{
  "n_layer": 13,
  "positions": "rope",
  "decay_shape": "pow"
}
MLP neurons of a small language model. Each row is named by its layer, matrix (gate and up: input weights) and neuron, and shows model dimensions 128-255. Each number is 500 + 25 x the weight over its row's rms, rounded and kept within 0 to 999. Numbers have three digits each. A neuron's up and down rows have the sign that makes its largest values positive.
A block is one neuron, or neurons of one layer that tend to fire together. After each block is what it responds to, as a language model described it from the Wikipedia text at the highest values.

L2.gate291:474494477470512501504472512533474506494444509507502528521472495479539508474455475514487514439503482516468527524539485526491470488503511500504512481557503493487514469462475463516525500470508531514501484511490470497492490492485564470487490510509475507496483497504504523498505495458446514460527522492494494518496477465487509460501524520491521476477507530548522488452499466532476475503515
L2.up291:508528475529539496491488486511475536485491513470461524496484475515514513471469509516504519502512483531530460515483519526480518478470505517517572492486555451459505513540499476499530470495500507506525497494505486522540500494473524479530529486538491533472500490489497503501493489504443506489491525532472469521444527505476484524524452519504509515513477528496507489467438467544490511489487
L2.gate418:463480527477486527494503494492471485471481527529524509472520516510500468525513535468474473519506534474513494496503488467474480508535480476502483502496479489485485487510489452526464474473496500505505477476525467552490511540502538475452555487500499568495507456518499518537498483497471468486519517496483510504525517483479541499503493523543507476517469560492525517492500504509508493486537
L2.up418:484463516489505508504538510533479475536509493500508472510522521489515524470465499499554455469486543528499498500559523522451507546495531515509505516530516534492489452502511464517478487472480490494514495530504507529521500472462524491501487489492465511494504500521471533522516502483490482489478497532480521471542511493497508526483490488537486487514492499493536484480446462540530483504531
L2.gate445:498531518506529500502507478509517484498444531528509524497508546467508491467441494487521522505491498509498498530518538523473515482529511448486513472496517515527536493465505494559544506517485485474482496498497466479551548493490539511479506479513527472460472527500478520511457556477487467481547518502475502502514523540470474492505470482511505465513502495564481511472460508498536461483534
L2.up445:464513479527498529443550498421526484538525506463518499501485503462471518471474472505491464468560522493460505468497531519494511528482517534491469454530506530483471478491542502512491464510505498484507484533527496529546486486520512426507509545501518522491520533500482516462493471519476516488526517544477488505524483509497489532452496495489519450515526514517497538500500461510482491479470
L2.gate655:489532539525510491516542551498496520518506549531476504487549542531510496441476487471495479501516502532503518496527463479469508484514499526450487486496513480483490465509524524507503526534541503493476503480499515540502513503514499497470545503521555420494490494486487524514500497421465474480482472511482496512485533533516489498467509465532484503487485486498534508548475457510522471468467
L2.up655:491550507503502494531494529479520465500541521523477479499499498481515523520516491521485507526463454500503455483517439457447541462510528545521486483516510512478505488478490474547511474512555524526496514488502436518500509468506525508479513491490475528530455505496524491538530525512447486481503475488504499551510516543523446492478484444532495519481454478480539525470482480514531458522490
Word piece after initial L

L4.gate4:481514455527485507468458504496459535473475516549499502477455486527480505514486499481446522517510444499497499473491539523522493495486495529468537454480457503474510509490524494531471523527470516498512495466499480523483503490508503502476515479500514485506504487452513489518504496508526472486510503527489453471512464548500469503538481537538452477532540523534486473498519503523488523472509
L4.up4:490487531468482493506485506490505503501458480539505483464486464484463483509503505482501520497487555458528505488537517460555497494513449455511543498536468516505455497423495512504461540523492546507488497459500466495479521499467494520522449532474484495469510536507508526492505505538531514498484492517476528545457532517469497490495473504495486519490490486494503514499499540514538496490483
L4.gate114:537466466505515508486527503552518510484455537480485515500472526498534473479450546497519509492476495511479529497466512496507509481501508512487488475507526502501510479503527538491502490517472491472483495487472482520528510460492520466484479510492535496526506489516520532516454481521504511445506494552516486474500496496508535505505503511459516525523511513450487505517464465491541482462532
L4.up114:427503549481511517512471500509493460551486508494503477479531514473492485495513480495566499490474494506474468489472465484486545493515508503481474509581492521508489507497527523510487491527490495495475511445497490529463499469514519535519498516487532474522476499536507500489487515478458480495505497514481470529518541502507452437530478507492526536502468536488501505541502532524467540514515
L4.gate189:518502451474475491512499480531455528488471525483499508523468544507482503503493489470521494487512513498483502457476515532536467448525505506478493518515485481485507496531505488471468443484462504513494516492493489462525489532486491470473510524484571513529511528476534495474521509457524488504522475513488495516510534535530521517466491476492537476535459520474485516500492518529456537477531
L4.up189:521495487497497493502469503498440511513449537547483436539446510451509535464475515485477460477516524501517539467481477531504506482531508467520478530479515446485482509482516466501475485504500485516495504492477458507528525505510498513552490507491515481537486548537484496492532516494570517525515459529483509523505536501504515512523522519451532470549517519489525502493440503530478523518508
L4.gate278:485444510511507534470472468482484534451508525535491486515550538499483505481459527518496500500473501498510512498515468511505456503511483544507547514525457494486502502472499506505500495476479505462486482519522494501520517502534510536516532487448517503500498462505486509485497540473530490492502471500503507509525479487521514545503525488498495500493524489499488475514481460546451478485522
L4.up278:482472533521455518526476483514458522470509495544508487468537508528476508457441464540511486508460502538513500482523502488495495501486469541475529518503486502504507524469486512512482493501499544525513507513503478488524512500466461515496492469467510515447535479537448522514501504483495489478458538517447513521495527516474498495550499439448550496452477518466489504470475500500439485550515
L4.gate286:518482525463482523529494521475495441490514497515495498496512510492515523509479487495506494498479554519524495514497502539496462539501479527467520554531520510488460509511477467448501497525460518487511482486548504503449479523503513496472470533472520488523499533495508492487452481505547462478517497525515514524502503476473468509503493507532488498537485508556470511501484469469490521470465
L4.up286:534500511488504517456516514527479481492509549549487457545506507552534490504466488509478482467517552508491503511501542534489535482539514469525515528505494474541482475512513510477529500468515501502521511477512529487501465568484511514526481539469520483460518477471503498509504467492479483518498506498519472468502532490560495474483504517547493443507521508506518486502528499482513552468480
L4.gate297:509486478463503501494547514545493492540473519485481547542474496542487480511478510500513517492514525508553507457500463490491487476521523500445468492518512512496504477513524519519547528537508501503494494513512511496541515463512519506493516582526550488515509475485491532506473495529475463500471494531530482476508479514473544526488521469515492515514472482432497512556508494480481456484544
L4.up297:514528452503506470487499505527471490519485498463516528505469526505503518509513495521564518468503517464488487498480457528465514476520513521479524525458506512556490503489562493501523471472444556517518500486484520507520486521510515557451479483523502474486504491538519493536505463511460517501531536460511533519519501476531493523511500461506488490494482516475515476521494554504482454510516
L4.gate335:475424486511521483506447513492474443475453508511504519510519533491502484503481510513495486485495488506527493472509534536524506495480514520525519497557498483531483535552506486511513540473522493468507486529497508492496489502492480560532515511457475502496491504485507547509504521482530499490461447523503496481520516527539466483490467530458526498490521503526475503482541523509505516485498
L4.up335:490449457498495529511457511525513445465537466492495516494515498523510514533506494498549466508467511510537499451487501532478508536482482526492484491518531488444482479466526506529481524466505452478503513508480499470478494544538526481530497498479488465521471525511464471522504522498514516448529503488480505496511488470463484474491492511535523473481468553514449535511493521517519539504529
L4.gate381:479451507507492511525489544531520461510472506501501491486464480484492479505460523485436516489519567523526446446445477531480508477479472506476445563505500511528501518561473458502503485502515506489481528482514505492515561506539547511516503531466513485488523478466479504489513503435499491494510475459486477487513483502483522493479472524478525529490496486471453494485458520466508519499510
L4.up381:543509545499504449508538518498487487497527484502478513554500526549481524516557473500501516525524481541533518525484492515517532455485478536481475511510493482522500501522539498554470485520503508522479499538525540515477546499501434511435487493465515464471524497459502519469525484473478511497505499523470442532505494510496485494474467482524498512492505500522512521537530494515478525502450
L4.gate398:467525510510496494510488440516451479476453517499484509525520478504483507477503548494504533528499524482448503488471479508519490472524484477501496516507476517526503508522516530496517509487533504478497487503459482522488483509465485542493488470506525490493492534536492509502486500520479495527465456511456529503483539489523524555532533506516514500508503469484519494479538521486497518492475
L4.up398:498495538505479471462457489528470536542447463517472538487506528528532518487467487538486481550515524474480506465480496521504499523522469527506513476461507467480505520516447517482500514519529503540517504463435451502515491543456522498496478498486520506441525465505498504500455464462500541526503452530511506498506522498501534476477504547454493510513500552503505526519490482505517530515456
L4.gate423:523495452509478518502496524467471531470483497484490496492494510515513488480485498509492531491526540522486498489479542514503491434516519499498487533519484502468504459467487524501504508504485487490506488484516500470499535519509496492495535516498548512522547512455489468483491500482513488495478477498449495535526475542500537543498470487514496463487476492504487503533474499518494510467525
L4.up423:497508471494517527537502521507482499483464515483452485508491528506502518454493510510475461443548523498492493476452523541513473496542491497518528527527505445485531508501531486438515482528500493507498512480455472516522530499508491527490544508542478501528491538481494467525478492513497498506494489502489497510532487509487502524506462470520511525492510537525493478477438498490499515488527
L4.gate469:514519497504529492538522496485511540473523562455502432475497542512479519508512493499515486519490497486540552487513494517470498526466517508519500521502482507485480482489545496501563457501463455465499496506468470495499489516514510519483496537550479490518458499508472495508477479527495512492533502499488475499524481525520532488467523466505512490485474537466497516451465487509476532467511
L4.up469:503450516522541507481485497496476476461467482497455495504527492468508530498511493521475497532467509498536474455515535553483498523497504526497457538506511500493453482512502523490545516495494430519517498516519506531509499498507489519465498507496548499530548521517484488507477534467518528500509530516521523461534509523491540488466504512514530507512483527502494514545456474530431497507491
L4.gate509:488490488483505485522491510540497475529494523510495469516502488492495510505497511495512530488521518465518523494461474471464506499521497500476482502523505526458503467507560499510496519503499512494504462506467480486498523500541498475472527479524533492538500485542450533481521480492510483498514485538495465520483513511475491489489507534536494475475483521510486500490510540478482529488511
L4.up509:533539491499507498470511527526472496533474519493463532536538455577461514508531444510462473479479478486482515461498512548540511507467456477527505480493506503510495518514475493475545477505528530497535496511492496499531490471557519527510460487511491496463513461528482506504509494514501499467440479532507492526488538476480550478454497485506526478516509499492528540535523537507494464479505
L4.gate545:481519462504495547470460511505466475483462552525494505512479564472490478483468487466490490492469510509490499469427540522503474507535511491529454491503504478513509503536555501502492492549493510525507489506502441479485517504506496498508501517482505487503514497537480507480492489524496481486487462531451493533472499513501493503517509513496491486496473497471499483479500499507482543497507
L4.up545:518498499509449489482523494522507488491504498455491447498467497538467458512493506493498510515510521522481459481465498537527500464511516477486492508561496494495516495494491505497462496525457526485497513537531505484487479484492503506478499489515560549518559521463461459485513504500483515525510456551518462528514502508502538465493502510503528493475475479512527477540488516472504502489524
L4.gate550:473514530510536460531445492480509460525508489552498456514481466472490492498508533503500516511525504491460517455431462534504520476477475509483521473490504484516512506530515479481488480503519461509479499494457490540564456473517479519521528492520526522495506473478533519527497476527497469509478503522533486467485516458501527494497478460490491502488490476496523513519476515465474484492507
L4.up550:484500517526515435492469480471509498535492483526513503527485503514491472495515520519501503498492483485532505497473491472494520486513495477523453442465506485534546490476517501463519493493498540503499501483515518486505542523550486524467505529463532497514502500510534525499498517519488506553496461507487477429501476496521558522506487503501515496510494465555507517486507485456498521515495
L4.gate569:519487502523482494552484489503511489507478527500487530507489526489491535476489514534566495476517513487505543488489487487420516495505483467522515493534502462488539444499510482486503529520499513521499508468483469464537538504510522462534534520476494486502482475473481476543521502467475553462476490479472488500481473483541473522445534485530511455517498510450504549511490513512484497492454
L4.up569:473474496511538524510485513495478515477504491532458521500490493509498500484483466489537495496518503446513474455479499486516516503496526477521495475531470496513507471515502590524511536479496462543503523518542524550495463471503542505519514486474502506510521541472497473495543507447535491477521522511515500479513522506513497492426487515495516504470520481513549538540518530495463509514524
L4.gate698:513529492494529525448465543533476498465463500537482508508491498518523459478518506468486489469500487552524528505470538538522518493491508456470482509480484499480524504530514516479509518542518522472505487510498498472493491495481510519486535514410539526513490505488436525505507511494461488483458539492512479493529546533497493513479463452488542474526484521483470565519515498504534522477487
L4.up698:491528498497480510489557487490446502487480525477524499486491483493505511520490507490499494477490506489479501490506459508537479479505455464503473511489523508517500498546461497503474500495467517492489503503474528505482494488530528544501446506479516534483494546503517490465507540502539521514505495536490521507532512513480510511494510495487463509539474480484472532479469475532476488497473
Clause and sentence ends

L8.gate462:514532497494497534487438492470470544542508549500467497484500487484451489491492508477499502473494512506493460510486489552459499474526527519537464542516530466528488491468564529521529479481535492521507468527464511501517518509542544493493497544521516481468527494527499538516467475485508508488534466541455514499522540525479497495526544478482523525506468517501522477491489504494512516475471
L8.up462:510491481533498495466515488539531462481501501499504535497468458474514447521482524482514495496570525493539510495513506502499480490541428504516480479504501522501503501502535480465452544511502536487483478498470505514492500491557488487485519465558486515494478494488494515497484469499527506467482474509517488536495500495543500530503504546468507505490487480518510514487490510495501502482476
Sentence-final period after names

L4.gate34:478505507527535504433509491496460480486472498551481521510506530506451498504450509502475498522536470510492492521522528500483474488511474508516512522508485494524508519520464498511513526483473503483508495462519538512494498474518503536492487456541486480474490481530477510528483506515466536492494532491525508465480481510525497520490558477533519454555466494523471463489508523500500489458518
L4.up34:504509492471548465520491483492554498560482442496460530507492457508488468501496494500481513520517429518487483496493519504486454502507527502513502465515482531476473475535509515515527487481460475512512496481530468531486452475481517468543491509496521477526500472460506504542509498500438523479441502464510559470509503456488479509508504461516496506528534525453520476488492465548515499481554
L4.gate88:538508446525513439512524461472516477478489537463495523511479483522523563510526503510468492529498473432533528519482567490539518495480487520495504474544537482481489510506534442494558473442493502509494516499492480502503485518516499474502465470503480527517448517477507498491475476490506499503535482456536463481497484497458456495504489504490506476517498496486539515488498494487519460485510
L4.up88:482514521507495512494512499513513468518512505488507455514512510519540469520499525500482457495481544498508489491496484555509491507505485557484502512507498494536489503481474496521482500517482485495493518469508486550501504491497542520532485491510524534471487519515491465528457472489519537489524517529512449506519546453462501510450456520532524535490542538487498534514493527569491521480486
L4.gate124:514529489499562516495483509477516475476511504540490510508491486554521518534500500447506519502487450474476518503522480492521529510491486510484506465510513483520566532495524511565492468504454433489487475495485475473480521475464469475525465522509530462552539536509496548505502488528472520553486463490477528462503534503509481513517507478500502498511523542518542468454523502512475511482532
L4.up124:512554450494503493484535510466485532518465525490483549481501516512500481476492485507500522500507466497508518471543502503511482535490466457497528515509476546480503530523486511503547535494517480502495513526470517466474501476530484494509488469461493517510553512456492521523481503490511493494475450485558474539476418498509498501494527454497496486514492531510464450511492496470455503493475
L4.gate132:527501488474474493502571474482487445517453517536493521483482518508474444531508517452508494492527504477505530478506498506512427472498477501485498536546531471516507463514476494482486495487489468480501487449498449512494512544469477481555487500507447508514475495471482536465523504533475497530503494555523516467535507499528489524538547511474487515456484477520521499469522550531500497456511
L4.up132:479533463495520508501475510549469499463497481481491500518476494491473444456477474517466483515537463528517462505493524527503538466509461464532494512456475531543492485515454537507448485476494480506476482482518504516448532429522509505486465517529472511467520500487528517568496450533503500509512501473522495514545450496428516464479509453500502489485470474489501483512472484537496547491461
L4.gate163:510546494471538484547487470494547475488499531575495513515481508532482469487515522454488484489521506534477500506467526521499509478508530506512516478551498492473457508495480471577528491519460515444487476486463505500492510473493525501462503503503499472476436500486492471490503489499461482476515473480510513456490494479508533526531534499537481487526509552539497492505482482522503492452483
L4.up163:488491476508469564534485488496515473485494501494525516491521533504500469476473545530509503552543506552490472518476496503477497565489513512472488505482511544499512500458476490486479515550534484490509475497519477476496493488521550504506523494522482451493482481512449441513502496505542513512477517440462505502545462542489517515474522518477530478502511475578501496504515470510518524498483
L4.gate190:504545501505505542468548497493505486531512501520513489498486505483513499482522508483491491461491505491517469516480488531471535509541508479533514460470496432527494572510517542494515476492485500483493477491485502517508516500472507487522498516516513546497506508514513491497520519568546455447467527471494463511483496464514489520500521473501495480508482508486498516509459462511499517450493
L4.up190:537483508496524508487506472450517527494507507512463487505467497557488488476513499478507544478501513531497506486486509500459487535500528480525458515511487457505532524481527510514506559468455506489504453505502514494515523478483547505532516516499465529479448507535514505515564518531519516513500482523485514540483455498488477522491504510460504506539494536480466532508512533479483502495507
L4.gate305:527509506481519509517500506513524539518541526473495507507422514521513468496501524519497464480502530486517488500510524484491483492552504553488513486545519495495552533481463515465465497518479469451480484450421523529531555537481478495517511489490506522466493509530487516505541510519540474512504529459563480519481478487509488540500508495540492524493516487494521499475490477519512517453517
L4.up305:511511486492545511481497522508468502494495458528508564541488517478535505505456535504484495512487536534516508530503536528481498437521476469521482504497500536551516513521507481534512483520512511502500497506531506493464520527512537491528457527494509513496513432489523457477489533463478541462503467518512488500502535513489479483527451478531469473498511475471473508481516546470490489475484
L4.gate312:503499494509474485503500542519476500512504518519535532518477484520535483485469564485491496497511471497528467518533464529520560517530487527523508457479512507504470527513515513558480496522552456500506470464494508496463470462488468508513457468499498486516484519498462488523474466494507497515483474512505505457507518483497453483438491524527478478506457515508456500474471517540518467460463
L4.up312:516543504538519473532461515472526527519499529516444469491487515551531478506496490497511534523549520503511531500521521555496490521488501449522526528470516482485464474503483425469490484505445474504483493489479536500499505499468486517514540492536511485554521504500498505495496472476477466498492477519520496529458508520510469506517481496470517508474490479515503450494522505527493518479494
L4.gate365:517518526504489506503500494474519512492505509472518555455489509503491504470520519477507512514506483509471551498506507491520503521509494495495480458529506555563478537526517500490474537482506496495501482444516520466478485498497505479463503492527489472541488525582487508487489495484489489522517529503485482469499517513495516494546540458436523504553500530503542523530518528498516505494519
L4.up365:520508478564478527516455492500503486510494496530448518505487475507461460520524473532473453462506484504491508455530539507477485533526459521565521525509509493530523525495482494442534515535472503520492494509542474541519470462500495489522439466525502476506504504576481486479465501524478537485553536510521501512509514515535483513513512477476525458502520533516497521497486499462512528478459
L4.gate413:519537483503454478496553488535524481526498540507424529521474489516480502519518512490476531471524503483481478502498483521456506472549526487531471471467483484529522462520512492439487480527495519482501488478457451468504503494516508499529493513500474514471495512517538526540517510534496466491485485527542492470478449501496490533520520473492492504500481514451472500500492497539494474471515
L4.up413:509538497515495531503515528487517497475518508566496497515509496529527533503464490495492494517544512498497521519460528527553528486522530563521512483487471468477480546506538511498511489488514509497504506502555466583520499505495478499516512487490527519478491501473459524497470466520515497464451514485472515507507479506456536510520559510513499526446545465519503460518528486511544534475490
L4.gate432:501519533515502503512496459522543525510519519519427506485532456525530512511479509506500503502487515490501537527529487508513502473495490501522524551539502449521457472525479490475535519498480499497498470467466503485515465483482522490479456495493516490454506523483526484480498520466466522507473549500547496528503490482529465481509482542531468448527496504516511514511567495516505475499496
L4.up432:499491518459519516508452460501500550449464483526470506555513485468465488458502514493461532506523522491498525528511540521500508498522498540490540501516476506483508451522465499508558491474508520499498494503489514471529501501499499513518456482570464458492491493517489515488521511508476497448451485466545512473457473512529505508489470526521536507485469538500548533478503496481523498485488
L4.gate443:523487511472487509496487473498468520507463453528498516510484514526512504528500473500558478520508531559482454493525533498505488488542479486488474491505482539480552474521463511497474471485514518507510501511504509463514519469485495471495500494506503483470473548459466560523532520462517546518530508436538537515511466482565485489487488483526518476530491501521561510494509499511477515487515
L4.up443:508492486515529509581471476504504488500508455491502486514505492481490567476485505507496521475484513484494493511479519487538449526491434521544519492560494492467486512498445513502515499536507500516496513499491476509483506472537496554471546522512462509482506526495506457541502505470506496489473482484519526471503451481457496537515502473531490501544486533498491501482513452464516499494496
L4.gate554:474540497514513496452502520551531486530456458488498537538493497517505537482505515514505484482510471494485501487511462478464503472515494503481544528492510509520483494485526490531502486508452505485522482508478502486499466486496515479518550501496521487489538519492495470534554527485504507483497522518496512452428550471508515518481490507524541493514540507497507542497492540535535524490550
L4.up554:503464505515503504527486484512471523537525490527489535471503555565430512487451493480416486501536464520484500487514508490537503521461546511521496506506436498500510485512470517509499510501529520487504500494530508534508497535525462468510569510493480485490516501491491525492495506449479484448534509498534540501480471490480529528440490551490501482519478487495491496502495527493469522505497
L4.gate624:446509502484535496516491503497485535486506510507467506525502490507422484505479502506499521565514455492504544528459528525490514447500484453507498507520482499528528495529530542523534494525502514464512504486509456528499466479483551497517501483491512461513516528488468521530497503499492491492494537515535485502483504502533496523507494457486530489472522535508537481503472488504469544472497
L4.up624:517500509525552487542547475513511498545498476486481538549534456493461533466531519515489521472505459524477495482531512497491436483494462504512489521540532492518542506434534507482511501538492476502503474485529502501468480459493484536515530495533487485540482505503524513499454506483482540482496516509525495516472512509483478508467531502522487502547450451467463491463465508522510512520491
L4.gate632:520507485534558500537535475530488506501472526511460545479529500497450496489496521529454485493506496480475510480498486484471498535469475483462469499497541480487497498526491491492470523494469457486482503477528492469504508495485460515506489467546523488522491473493516566536498496500494457465476465481519535501505509487508506508447470518547490465493498507475479507521516517523474478485482
L4.up632:486501517459478525509511474504519472493513514499480495520471474486516456506508498484489521527434452526506490486468533496517460499528523517494510478466494523517534501504449500487485479534516491457501478471511472499527515494527491539502515482540500489505464499506490569540491494478485502508461533527476521491513495522493519528510532479515496519490527472470558479507497453473465513484569
L4.gate676:506533487457531543494520474508487489533492471467447477489518502485450495493513480496515502513542501475465483518478502506484497491481501504581502510507515468493478504499498476491526457524490495502508501528427501499533530499521537462523466465520495479468520494473513484517530490471481530504502454482484492462490478482474502515487499479493510500506527481474527448514484498533513489466496
L4.up676:512466496450533530514471498465494537490508488547483504527510525529494461482504507502533497525528469505492484525530532483471520502484514499507486465460477481492528536478502504524484513489506440507477503530484461500505547487490506472526506519546520462460469521439513523521537485475515510478510529495481485484502501481493511496473492506500515504525518506474486476506503543526454501486500
Mid-word piece after l-syllable